Weights of a small transformer language model: no biases in attention or MLP, a variant of Muon for these matrices.
MLP neurons of a small language model. Each row is named by its layer, matrix (down: output weights) and neuron, and shows model dimensions 32-127. Each number is 500 + 40 x the weight over its row's rms, rounded and kept within 0 to 999. Numbers have three digits each. A neuron's up and down rows have the sign that makes its largest values positive.
After each neuron's rows, "fires before" lists the tokens most often just after its 100 highest values on Wikipedia text that the model never trained on.

L6.down450:509477485442505502568462522409499492513499388493496456480489558543512484518520448545524536461561514515499621399536531473540442552488481445497528498520526453539550547438520505457495446460567492468476512483450502561534557447499513508605528500536504536450538527456604502490462502484487558490
fires before: "2", "1", "3"

L10.down431:552424470466501491434464433430548499457507511504447534411469500529479454478509573530533467522533504554480562499472491492499395531445517482439488462500512527490534501535553558535462491516455396551471491453523450516510498540484497465492449567495482538468565507450496497540468455501497508484
fires before: "2", "1", "3", "5"

L10.down422:493530518506425463501517490488456466533551433512487495479564484498475500529536513530532553440452498546525414518494521476413507567531520492451474532507492482413510415499434543464488483509519519459515489540435521580530497508511463586525541496476552450411501541449485534543506506553529466507
fires before: "\n", " He", " The", " In", " As"

L10.down228:532495450570490530478438490509627459504466524480511517498518488528507517500472508431602480460485466466504410531459516416518443515502441475452552474510522513528469489488481520481446515484461486490523492513564494539509522510471467425446446498469461508510527504518525489507545513492502501506
fires before: " |", "os", "oints"

L7.down325:543497406475428505537474519513559461541547560506534583477520491479485474522496513496512494475476478520473495493531491551493529534425518515548481469492505442498464503561521517564518462515425553505504429442544592559476483469505508482488529544556481511479513531454469551542515502487450447508
fires before: " (", " ", "est", "\n"

L10.down237:480404485440527511503538526541510530555491453518459472491501473520487415445499532542456455500486454529521502515526519503575437533491432543432433544564474445536480515472544473491499471491538575503545500517489559444470458483524530488514460487482529505487493480517503538499522441423536478515
fires before: " ", "y"

L2.down211:543472557445579460557574498507452475519447528512481423533519471435523479465471496451484511562574513533496535488464494504466517450485528454450523437499500471499570569554453532413476493462536434523510520492521488463520495457497512470520513551470533442431520539500541531512474581462515482471
fires before: "1", "9", "3", "5", "8", "2"

L5.down454:466453418565515520392524499495507534437490511473561478564538529520448487526487500500479536574487464464519490517499557509508525560533531500477512609490440429454537467529477484495547417477485487460516470496515509407504549563471448533546433427497502466530459526561466554502468419540416472491
fires before: "er", "ement", "ing", "ie", "ten"

L2.down443:427415516528454544483470562501519463447519488507498465495460545502497415499453468516502477550496470453585455480488442457541489446446531540484452518538498475495573600491493534514514498443443516511530531527478588493539434568427435483473554470533500508517510438441481527472613481541454442496
fires before: "ers", "ed", "-", "s", "ing", "er"

L2.down185:445493514503476507502438504509504547466508529457457503466518527480520481510461462542556425417430517497527515584466529456445493475510504502514520444577528542415525481496501555467449421465495545509488498497504539471542559481422432525510536483442566463532477534514533492497583436480532590453
fires before: "ust", "ividual", "epend", "un", "ig", "ic"

L2.down108:468571472479506527443459431481553557536444558445488496500457505478568509468526547497564450510468458506492521504504506465512506582493482525481457473454508515520468529459397463528502453493394524436504505489579494465502471527559477522462494549481544480456542465473528542580457494529562513469
fires before: " he", "at", "ose", "ite", "it", " they"

L8.down294:551543480511472474417495479476490490506448489497532510425486522500486466531454543472541528434521479481541540506497431431539457547464487565471521485478531455496492443570475541522507557536577490466500579505480496469536487489456465466520439519530472482588546531523500589483540481499492441510
fires before: "\n"

L2.down30:436542457475465436440478496552550519470452463429486463547553491517486473469473499507500492466525520527427599429519486482477539461430504469461573463516561517520502551457491444526494497473464547523479494470475569556529487464451528501529471556573486497539544482489500537553449525496427473507
fires before: "8", "9", "7", "5", "1", "2"

L7.down354:534617498504531482522487523530541482495535465451511502491545516576514519479455568516576527399442558576441535502536410488523526445488436521542552553534527485505521443562535501515517505538456547525488507567449527507479525517515537527559547572488458490460478472515500524533509520417446508479
fires before: "\n", "–", ":", ",", ")", " to"

L8.down54:512531498486433462520484493544479511506442524464587553501507472547519441508474562489486521527546477565447493445531489559515489594548513528443515499510441471556450562512534482481522562519501458516568513537445439507464491473470494505481520481506472506505496453523478512432476494526494519565
fires before: "ing", "ed", "es", "ions", "on"

L5.down207:532572429537446537528536486530499498448490505510482522551495501502436510450446510498475498479527526571389523560520500453522465530457508445445492516491416479539499507483562581493507520487426470481453497438491559507509555504460506479528485558457440415380528543480510529538574507523501439448
fires before: "2", "1", "3", "5"

L6.down187:507495398536530474446471551533479474486521486564430577457457481472486483479465477567572456484487566515530551446484518462510463517473533419524460517536510468555580559467550463486418519481484410507563536528501433490538537514488576499446473447474512514486492468541566535445536485507512480441
fires before: "0", "4", " |", "6", "7", "5"

L10.down107:479439511484558535597507529524493424455517485491450417499493501541458482480495586511446538551498536509472538461545465514521473517538530483454545522580559560517506485520491506554585490468541427567376546442568476497424482436495495482532547547487522464507448536505520475515480552487465521562
fires before: ":", "″", "}", "8", "2", "/"

L5.down221:431401487439464439551522467529492490447519512465526540487497494538428473436429474485513495516528560600431506521505437492500511520522476453407522486523461471584519554449538527489502523442462512564455558485502520499482435525426498516538461535491538497524453469490508517481555543533472421508
fires before: "9", "1", "2", "8", "5", "6"

L2.down101:553483523500497482478617427516508520501447462468504472450536480499532479526513462489512471548569426513528626398513493539516541567461525521492480506519524533549526513533487482559612492582490453405510519518548455474518517539480458432439454461511559560483545532457467521490505459488511499422
fires before: " as", " ", " for", " a"

L10.down203:492631440481543437511374555572449529499586441516497505469569506524468470503437514541465545540569470503478498494499555496535485550439483467453504499512530499590502529471543537489535494488503500419457537467487453449491473484477491446511491515558539460488530446461507527511519511515507490491
fires before: "1", "2", "3", "4", "6", "5"

L5.down344:411519543498447516494495475521501510501557611517550509502525566509566483478523581509498466530572493428490390469531563495483500536501497510464490522482490540461520487468481461560555459410587520526512496491473514473520512525558508468506445531492471515505503504524572526466444558505441449545
fires before: "-", "=", "\n", " (", "S"

L5.down196:442495546481526571505521515526558539574526526565494564479513438547474478534473453539507504501502505476469460511453493459454513514489483458459494436471497486512454499470525526510461519511557515468472575430451474454489481483490515462428461524453500576493522511554479502469503534477523551433
fires before: "\n", " ", "ond", " United", "ony"

L10.down459:518541498576529478520465516580510545398489518430492448528499545512460543525504500509436529537527535564456535468472448445492471478419530482524481438546501513502522551494534467492479526491484524527485476490519403515493576491483486446453481441467400554571507542535522479506441419496456524520
fires before: "2", "8", "1", "l", "3", "ent"

L8.down270:474482522540500491536471491542535492531479549537461566423494514492517555425482583499498512414533478541445532523516518442538469559544530509424525469544452590543423524441538474427499544470509470511497507502476453490458537501500494467470516497610537460492444477505490483402533465512420535442
fires before: "0", "4", "7", "8", "6", "1"

L7.down275:540430471519533463501455467514489584475559547486501488406525483462537474421516440505504507461540528531544587507506493481464535501517483453526462441493491444478503541506465466416542599471499479516469472533511562549520481532508534503543556487496540521506440576532432506553459483499504535487
fires before: "ition", "ed", "it", "ing", "te", "b"

L7.down181:537403503533517493538360518479531483533470541521495522484533495446515420574536496495469515424526505402530435545468552507537516550487550512519496510515502467557493527459454489517493477419458498533562541560515434539551483503460491459487513546517560539523541427529489491545460482487469513539
fires before: " |", ".", ","

L5.down98:540493562565506494495534519485552480519528563541465566501452503468462480527499545530580553593447485551487472488445521495512485520549566436485530506543538503520457581408542429453530558488455449481467467553458448509521522508532545476559475506493480508551484451546501516489477505651472490434
fires before: "7", "1", "9", "6", "4", "2"

L6.down443:433512539533502463434593481459524450442481516478513511504473521455521471509548502499492547456539524458483443535526508454475511507491524530440518489457518467532470540487470523527448503404519530446558555503472524515489519524467532523487482563462467510419501502490420467562538514541475475475
fires before: "==", "\n", "The", "qu", "S", "M"

L10.down256:501455462461462569502473445542435469472472516480531482495564490492464565520529489451492533528554505487569352530502493456526514419432483540487516561520463565515498493427563476450449477490523508457503492547535551432565461472481519514586500482524520514479508486514548488500525497550482441500
fires before: " \"", " |", "ced"

L10.down221:515495514513470529422522561495550444488460519537484556454527465511488514447508557512428534479479520525491443559489508505543481449411533531498534527535565517493534457535521561585507504463484494462442469445494510521506550544556447383491502485556502524538519492472509531470519492550471463480
fires before: " |", ".", ")", "–", "\n", ";"

L10.down298:492498477530500461533554520491456503473533525586445554525550513466515461514472511495523529487481503484456519438565572532416537464548503558545501514437509527485447518525548362529473518460536465461424407473472530569473494555553463521524506483439540469479534472546522519495498559520478473467
fires before: "3", "0", "2", "1", "5", "4"

L8.down13:443446487438508445550466488538490539439460524439446508538460410596453469538518488496501447553543496504571560538555544544528509463518561495484428485466547402515503533459445482564536458392506487473479518531527503490580505556550510432515476498444421511436510479462500546507510514516489510473
fires before: " ", ":", ".", ",", "s"

L8.down381:459509532434509502530478487483493485437514573509521469470456476500509458539412492457494472395457438468435457438430554477486551519475502521493547460515464490535513435478558531521432537432528503564508453494533542501474480517508484481529536517532441515386507490476422475554486486523509465447
fires before: "\n", "===", "The", "-", "|"

L7.down74:458531512572506472465511447523503463480508483575452516449479484552511495544448533442506493516522501518454456483536501441505498473502494432441453493492544512518507407543379532513510509499504466486447558487504546516562553520547576588523502513503526493499495391516505490468477528479519432428
fires before: "9", "6", "5", "2", "0", "8"

L2.down298:514458466475499481513470445534504571457501517501507565482500569508476487476504547465476560471461562512460543500477553467544485431551500485497520503430377508489465477568510490507507498494430444504491496486497472514532484484536515473507528482490570562516577437486449508478478519529479589504
fires before: " |", "–", ";", "."

L2.down494:525471499469510577541581478522505568497463563494471464483465542439526449526511504451479510491549522473522500551503553470499459484507472530522579543474446510524457514515499530527556475436540487549509515439423546536512555436530513558571507502458533517515470411501518483451449489525524536515
fires before: " |", "–"

L2.down367:506468432506561420509496510548522523488479491508484480447458517493498503532482492485405510467559556458544552531525500504608486457493504569478564540450459510572535518513483520525526471451476553537571560424472477500513530506501482487596420500499531455522486458524466471487454510578523597471
fires before: " |", "–", "s", ";"

L8.down455:427564415482482519520451469499455520535499490495496512465553501493488464461485564466462447527415501516483568449470561508546504501535562491401511532502451448464493462539509469536501421508445519539473508491432464547428517579549569554560528551508562474490554478501553489473460487542525451561
fires before: "0", "5", "4", "6"

L2.down437:444477443570477503480545517489493462488473517436528528472510569493535466457460511559583525450424501531408512461538476459539509521475523590461536499473543503469574473490479471501457487491510550500467484455562537526484506478527452557476494428498584458501566486485476477541547496514472496568
fires before: "0", "9", "8", "4", "2", "3"

L2.down196:477460503479450544508503466492541479495514562515506556514466473471513520523459501516526493539542436508450486532449524492573489443533418462492525543507556518497562493509521441486492500484542509539484479577626600494534479454516460451566544499504525439505547500501506514468537465453436495432
fires before: "ed", "ition", "ing", "er", "es"

L8.down346:506482470482517432603535465443452503484552483546444496476503486521542553491421510551523533535435531531503461553525466472562508600513509526484537484522514511486538517474559485488533543409501465525520563527494472539522486543483496540511551517537512470499523482526496568509502570480452483487
fires before: "\n", " ", " +", "-"

L10.down180:516367506508461496437492506495480462518569450536520538429503488492483498421522476420474533496474500473529502535584508481542480505528528496516483486548530526543537523489508520572428507490532470472490514506479519465468464485541485412525568490531471471462509489565528429467446511553456537462
fires before: "2", "1", "0"

L8.down6:528521517389483438542535419467457503522510523514530498490495499490561449399505536542428473534511513444509479478532483566475510514515581453464495408519506485504549503498446519459552496492486486551575518494443532429460523471472484453547512518484526501514522505507495539499467473461537571485
fires before: "|", "or", "oy", "s", "-"

L6.down58:519516543561498456515475508488475504557504486468492527483358528527475534485535553474520519427485486485523536536469542427471478499554503582523540500467539456503524524443506483597565472506481551526539485460491522469556512508539577425532495592518499553428527536477517472474554486498507461518
fires before: "==", "===", "In", "The"

L6.down200:492503463481455465553493543482518469514503559427471500452418549535470520543473560443538533533469556513445515441430508444505475566538554592506491515526472510527540536504502512564435489526460497602503513538493496559479584462467496522522507499552539530460541447455466511479526504526500500539
fires before: "0", "8", "7", "9", "4", "6"

L2.down11:461501507522544475509497485501545520474445600495435469543500503516520527470550515577528535518511484464445540505511558453476480513485563520578504526517591566456472525466584510495526542503496517474494538423541534435514576494493389469498418437466434458490496521457543502501492449461503592431
fires before: " |", ".", "4", "7", " of", "2"

L8.down90:507596508508534527485431486510541533444471538491445528543471477505507509506487583572529504557512503463592418467467464516492524601494527470487538529506567506469547551451512499496553488524447520385498480526484570493451455485448487591528514468539545497460546433507468534508500473543491509531
fires before: "4", "3", "5", "ion", "ic", "ized"

L2.down467:463432450539520545491499488553480517458510614433543515460484464455441495532528468573459484512504574496514378489489514473444513492472508516517411534490485544501534497482575589548623503492484507545615475528479587535530491505452488543468520504479490512502524462506541498483457525533452560460
fires before: "ister", "ut", "er", "ey", "im", "ist"

L6.down218:543481437545465491492455492511448477566525539501446517519474521570523441517495449502503531522488493526370595499499486521486527474539540452438481475454442471487461522497582461502397576443512486505510479463514419535503448472494534504473526509544516486522517446498535458516447538493556485497
fires before: "0", "7", "9", "6", "5"

L7.down484:515463505454526441482509488448540562509508460536470473533526500512507494493500502583514542524520494417568457519463478511441517532517526443547509451484482456542485549588532562503487528431522487552476496591492561501495497498415530448456507486495514457504484477526486499545513503533503532459
fires before: " ", "\n", " +", "if", "ies", "ified"

L8.down489:469518540481529561409431418527560496520492493551519492501500479501553486501416510421578483558511513464511549552495505515443552519481541492500451523464494475478488450477457458480574524449525498512423466514460511530452549435438501427531446529530412525460464555473421487513478517539438507502
fires before: "\n", " m"

L7.down175:547495497500440534484471556558511471453606473457524507510498460517484487548408486533426533489512481524492479519523469503529490557520455582514478466491507524526546431521592516547519537455558467419504453545508461484460546544514456493427441473448484517489475548453436475503424508503503513559
fires before: "s", "ve", " On", "t"

L2.down252:463466518485539474510535509533489429492571548532468506506419476483537466525497447483463528525481508452487457479529487516498554459533461508510531513503525443568435523482451538542470458496498511499497480530484496515468482522477486440457511484478547465590451519480567488512569464537488522593
fires before: " of", ",", ".", "ent", "\n", ";"

L6.down9:550353465461534541508544531503478513528592503501577452478514460452431481468493526487444514459528420502534562422604526520552457507519481536507462480491515533486444480518562527511497496544444501503576547546491478492505463468521537489448436447483538530497521498570536528511550507559485558507
fires before: "s", "her", "l"

L8.down83:540474500584493464474470515565478514486511530419502543444491540503414526509520522560494509500542456509514421489503570514482470488448503469480624425493516485485558517510461547599461475449543440514518543541493443487453463531464504516504486540514481489519462437472549500526491506427554573511
fires before: "ed", "ial", "ing", "ement", "ation", "ery"

L8.down423:433558513413541493442456490477527498521498543496483525489485435533464532505522523532531549503517479431575433481571577457552503472556523479556514555499546457475449551546469593531528508526525572511580497441464488520473529512477527567477533576467527450493488516516502397473560537497565576554
fires before: "5", "4", "6", "3", "0", "ov"

L6.down188:538481446500516475507522462512538508513535522444512469549471458418507388447495591459524455439502495460524435614569496450450488486503573551551509504543512511487483529466499518508563498529472522552562498552547513462527483496508462415492468539519476506434498470430509453461526500448525495484
fires before: "==", "===", "-", "|"

L8.down5:498478475551444502527440520493488446489488475507488481575464536448476449599519428527499482468533497513526563520466563529499506512566502594539518535544499496557514478528486505412504493453483496450546484568522462508541577460492502485527538471455508488497521589502490483557501476502530467482
fires before: "2", "1", "ine"

L7.down45:438510515486498503428394424468502507565459495502499514484422446475480488494414483490430503450509483476553589485433490562472468534527479482546487485485557479496460481484516435541481507529600480443464512517538468500477482469495561487534475502520496477562491515585532484519459519529479470494
fires before: ",", ".", " and"

L10.down80:404482480535479535537432503519472445533464483539531587440493459537502495483500463448477543535435512502475539412462489505514555556554488463514471477459492453548523567580501489469429512441532534528415484474439481441469503471539456448553539531482585515463505502430435565446450464560567534486
fires before: "0"

L2.down237:494515443483524547419464539460525507476601536479394519439529442481569421538517468486496478467535491398485493529562517520468502454457499497497422510466552422478487564494421487512475533543531509491495534486541463483436535511501487475495510531499443480484511499477462503485469552511497512531
fires before: " of", ",", ".", "ic", "==", " in"

L10.down166:482601522449503517542484477492544437404500514521522432491496493521539482492485505561456434493495515445514568521464462522610581481407485494537448472528499481486501433444497513516513573402423469458562574478511515471575500480429489487553491496499527497484475488547513538448438445526442529476
fires before: "\n"

L10.down491:487437467522467472525538484475541557496502490491604552509490523491483503492503428528525511526477502481515522481493463462480573492518433458557548455488505490499456499445481510503454442559515534437631567488478497434507478502513463503510482559507555530540512449526493443512476498455562492502
fires before: "\n", "-", "ing", "er"

L7.down486:495468498466480476425511490477481522526515479465513496461422568492522476535489549508541490466551469499439509536505517479522520446530520605470553478503463517506474594448526497537522450528461634520496482490523518517467497512591518567448496549500480476450462563442489543536532439470489482524
fires before: "==", "The", "===", "In", "B", "A"

L5.down459:490565520486511445563513512455611553423547485515510433527477458499516445504482540464479467581521515505464471576502498473509471545464566499500442512519521552481516533461429524545458473509434559492512500532519519463476491586476515540529440551489502539483465416546483511422527523480462484523
fires before: " |", "ab"

L8.down444:484370499534466415498469565577452544490474504528528502497543471503478494434496534466476530437488549542470512522538514467499535466404564466488526480535534501410519573484478538548530537487447480490532500477479436454493439513511521506464479482552517513433503478548518568494479492519571446428
fires before: " |", "0", "ab", "ited"

L7.down463:521514548451492513471465500547557487453497463542458467492554472427506532490462464501414482545501459545474510455540505453478561519404546529482553519532432555542470536542487487511476438462527489473475539530489458495439474505503468524518615570501475544458509554525501571504429459586485505454
fires before: "ation", "ated", "ations", "a", "ative"

L2.down49:445479498438489525409500494509559492484440509492521487514567513492518448508495533552571490502486548461552359485469546438544485477500534509462572477477520493531492532544506498526543531397526499454474513552447517467542441511482516533541495470504498504534502493472544522552526434514423516477
fires before: "\n"

L2.down386:439482484482530425493569481476490556462544526523571475460543500519514478540483561548552566528558431474496505514519479422498455531491490552521591468538499531552532542472503447562514510487502544498496484473449521461530484511558473455521544508483494488443446450497421520424557464499517505486
fires before: "ts", "n", "g", "ran", "ab", "th"

L8.down218:484433535416521474480478404556496551537500500504537493559545437561462494506517466476467568479606495496498486474505541529495511467449536523526467500579413449531455559478490505474505524494595515462512453523514513511402458546545452580480507566512509481578512509465490487461481582524498481530
fires before: "4", "5", "3", "pt", "ly", "6"

L8.down475:568531524440537535489506498531452543440450427503488527478496521516406536464487498494484543554547529536464499480512420488488493542451482544483486510520376492564530496434482487460491523502481513477551496508446534467405539483477437459500515558553453522460507525439572480513523500473518475507
fires before: "2", "1", " a", "3"

L10.down200:495411467471489525436465524446499501570527478481568405519497462505505500439466472482591476500547442436456607581529514541477527513565544576489519460568428481597516536527511553488523517513484534510502447508567521456528510499481482433550548498510515469495453509514500472522521475519508509572
fires before: "emb", "ociation", "ign", "oci", "et", "ess"

L6.down113:509537524465562550469449519568548504568567497478533451529532469554503516432431570541505554583482555469472438520467490481520438419421486497500451461536505509521543548478482527537570526469455438524462557467437553461529427466452487519518466525516464451563497454454453580512546489482460434469
fires before: "\n", "-", "ry", "ries"

L2.down354:514481531481574512506513503491595492523495521421504399522510527496522545469425466473522577548584472444512505478486493503452540478485517497477503554473483483494566526473563488438481550539540485467535464495557544582595517506511527521540519514530561467484437498568491516480470576510479531518
fires before: "emb", "ociation", "ublican", "et", "oci", "resent"

L10.down309:549480516533470476454572490490501509483493475527558493472527381490482497545476496532492536461472495491569459450537476536527504511569486539494607503530484444494487536507534516449501531569552478497560507511490602498507537451458473485438563442515454518532499501448454513509527542542509493470
fires before: "ed", "es", "e", "ic", "ice", "her"

L2.down172:528449519494475571496495491501492471567548477525421490486542562514547532504466540512445518558546498534508432408501499463510476578534493513526485520508536514520441474492469494543512484487510539409494471505437506526473539549496506519487408560411476520488545438494514445579515541531458453518
fires before: " ", "\"", "\n", " the", " office", "stit"

L8.down317:511486552470520483504478481432457493492567495450420534557487575521502425545469450539531509510465468484514388496429532509502528490522467522523506546513528561495526509530549427518438541528468491462511518508536552525503503465460493520497444467445492559514519491513527511631426547521474452492
fires before: " the", " a", "ed", "ing", "ated"

L7.down351:505478513541490412556469525440465510492430520534535514466569519469482453594512495572585501457523515479480470451530457464470605548531522420466492570451538384456492543447492519502482553522487516473520501460541528487537557488469497450504527508477485483422469473511495577521478461569490520550
fires before: "\n", "-", "On", "et", "("

L2.down468:499580521595512569466512495453503506517512541514479474451447461497519537547522505452463499488463534521455486510431536489481490480500520509552527423531478525480577611481507455422559500533445525405459510519528526483483525384511523493545509549477532506557486522533548453502482490516496518476
fires before: "er", "ial", "es", "ing", "ition", "ers"

L10.down301:469540521519510496501471538484516449501480478456515477490463486516469507446460471450566472469456546572503429601556585442512543490528498495462506452540426460533435533522536484457483470474475538571524514495566461512518508499496450514486445476503500513556477493506477524464446513377540526458
fires before: "it", "9", "ited", "its", "est"

L10.down21:485510517529531513510478466501553467545467542495443451488497496551494527506560525548554497577515480495468578517456522510500516519556530531470487505484489494442479524432551539442498552519537481518479536461458538465555513522491464560474472499527515520452498456489518526542495468649584447476
fires before: "9", "8", "7", "0", "6"

L7.down488:499420432532491461556460535518517452588483582520439503491500453494505556462485585457475494571536446518423529479517528429531523515543496489541490507537426467519503553432512554509491502533547477555510511516485518430434594535482569455510471503537532451549453503433510438485509553563500530514
fires before: "8", "7", "0", "6", "5"

L6.down507:462494502534445541446520539547426501410485545522512534539457498524483549471541474517536483478529487472491528525520564540500532491516505550476456482435502469523475483529562574517538536446501477461512493499563510522580540534530437468419510562472531563509555468532481437441512516539463545471
fires before: "===", "-", "|", "The", "In", "2"

L10.down224:501442464502490555523416515523467500477507451476560518503466472476456435556500560565498515468439521502461507527499490502556505515520503448540457557551469464478515566529517536550474505434511474502428510489522533470497545543506514541454492551494535418444503548553463485467530522584491496553
fires before: " by", ":", "er", "ed", "y"

L10.down227:542617481467505510504512501561457536480465534461499519463527505519519523476485474517503529533530497473565503523456467440552509511521528537441523438485499527445477484545493453433468528522495439475529504613446508529583420444521508460534500459509497549509467458511380505512497542485476492502
fires before: "|", "el", "ro", " |", "|---|---|---|---", "ular"

L8.down376:478540511523529436535405509477540451516467493447440508581491461550451458542463463434483460538483414518438461488507528474553469532528506519540518436496506504571492507532488578430477521492424511470565552510533524490484513493527529470521474549518491499488470443484393534452463539535548442465
fires before: "7", "6", "8", "5", "9"

L2.down416:498451459527474488460566482557450510475529510466510472510567519462447480520487494484438550541513510464495468504469500517520547509514548526457491544460497495506519447507433521525424494472484551484533500474418522503461486466544526532528523488464526524545467486441599498408539563444469556513
fires before: ".", "e", " ", ";", "a", "gin"

L10.down403:510520517517454555569535514511517465467538532504486528514528486516456468511527504513464443490450489459462573467517496493522482510556498446514498504442587482468508429538536480540359504467479536481486470488480472535472441494510452490586469527482575521468511472453544519499498492550522557543
fires before: "0"

L7.down196:545590515530538498418469495461434450474478478521552488478490424539505469568461482452440516456473464541575459487429428473484503492488559497534599531494542479471487574487519464499492485529565452483492496508476525391488481502497506495510511478432517406467464530464500471533489455622539471470
fires before: ",", "ed", ".", " and", "\n"

L7.down380:496469459468535446512502524526527542551468450488496497472416515504522483448538526595509392494501495447585513506479493429518510508534565480420488537477546599480473463529546536448451462465445597458489492561539555471545509553479486473546520466489524532498545503512490454517515501502480551495
fires before: "ust", "ividual", "epend", "ic", "ig", "ependent"

L10.down485:533535527484524463454493516502535463393541542437442485483488457497481452486502461516476523502520523503530549494472492426577493480508506474451525532448537509459464471400421559494475467500548425494430472532490450509528441509440482469430514512521486545465563561518510508500505501551503528550
fires before: "9", "2", "0", "1", "im", "ks"

L7.down225:531348472560430473470506543548530530484518523451482478526433473530470488503512524479586486457529507472504482524474497472551430520501533604473556540465493463490522542430545539489515562497507524394494494537550524530476579512455522574482502504482543493394466510493497606515508444495472518558
fires before: "8", "9", "6", "7", "4"

L7.down492:482499552469522511563537458540495454515532526520477426454525539473501508505492479509534494462478511484473522512444464536530477540452577489539485536556479474492470503546468520501440457480498527491465535520568483530438524546448495520533514566482543424580448506415510564506478516489414482487
fires before: "\n"

L8.down311:529416540510499506476457476467503484570550495462569483471456520433481551539550490486524553570526518485527410495534459443526464525451502516487535536501453470501495491493550514549560543447502483418560525470467482479458485515490551475513453505500442493486493525454426503483472465492516479483
fires before: "\n", " "

L2.down205:451510545472437490520450477547536514497515524501522549493547509501493486460631479454523501547482508467547428486477461493488472492531578464495526476527496535463449465418550547529491506432578412536479546451480522500458596523464431531474493514517539471514413452510572492519508449497493518488
fires before: "ed", "ing", "ial", "er", "ers"

L2.down48:505530554565523456552562411492518568485490427483424486400562494483480457558530527430543490531478433484452572462552574456503545547523436459456392458463481503575535514538507489539535529502473514482515540484503527436557546539482458471534510484479484498498525515455477511513542470515472539410
fires before: " as", " –", " for", " a"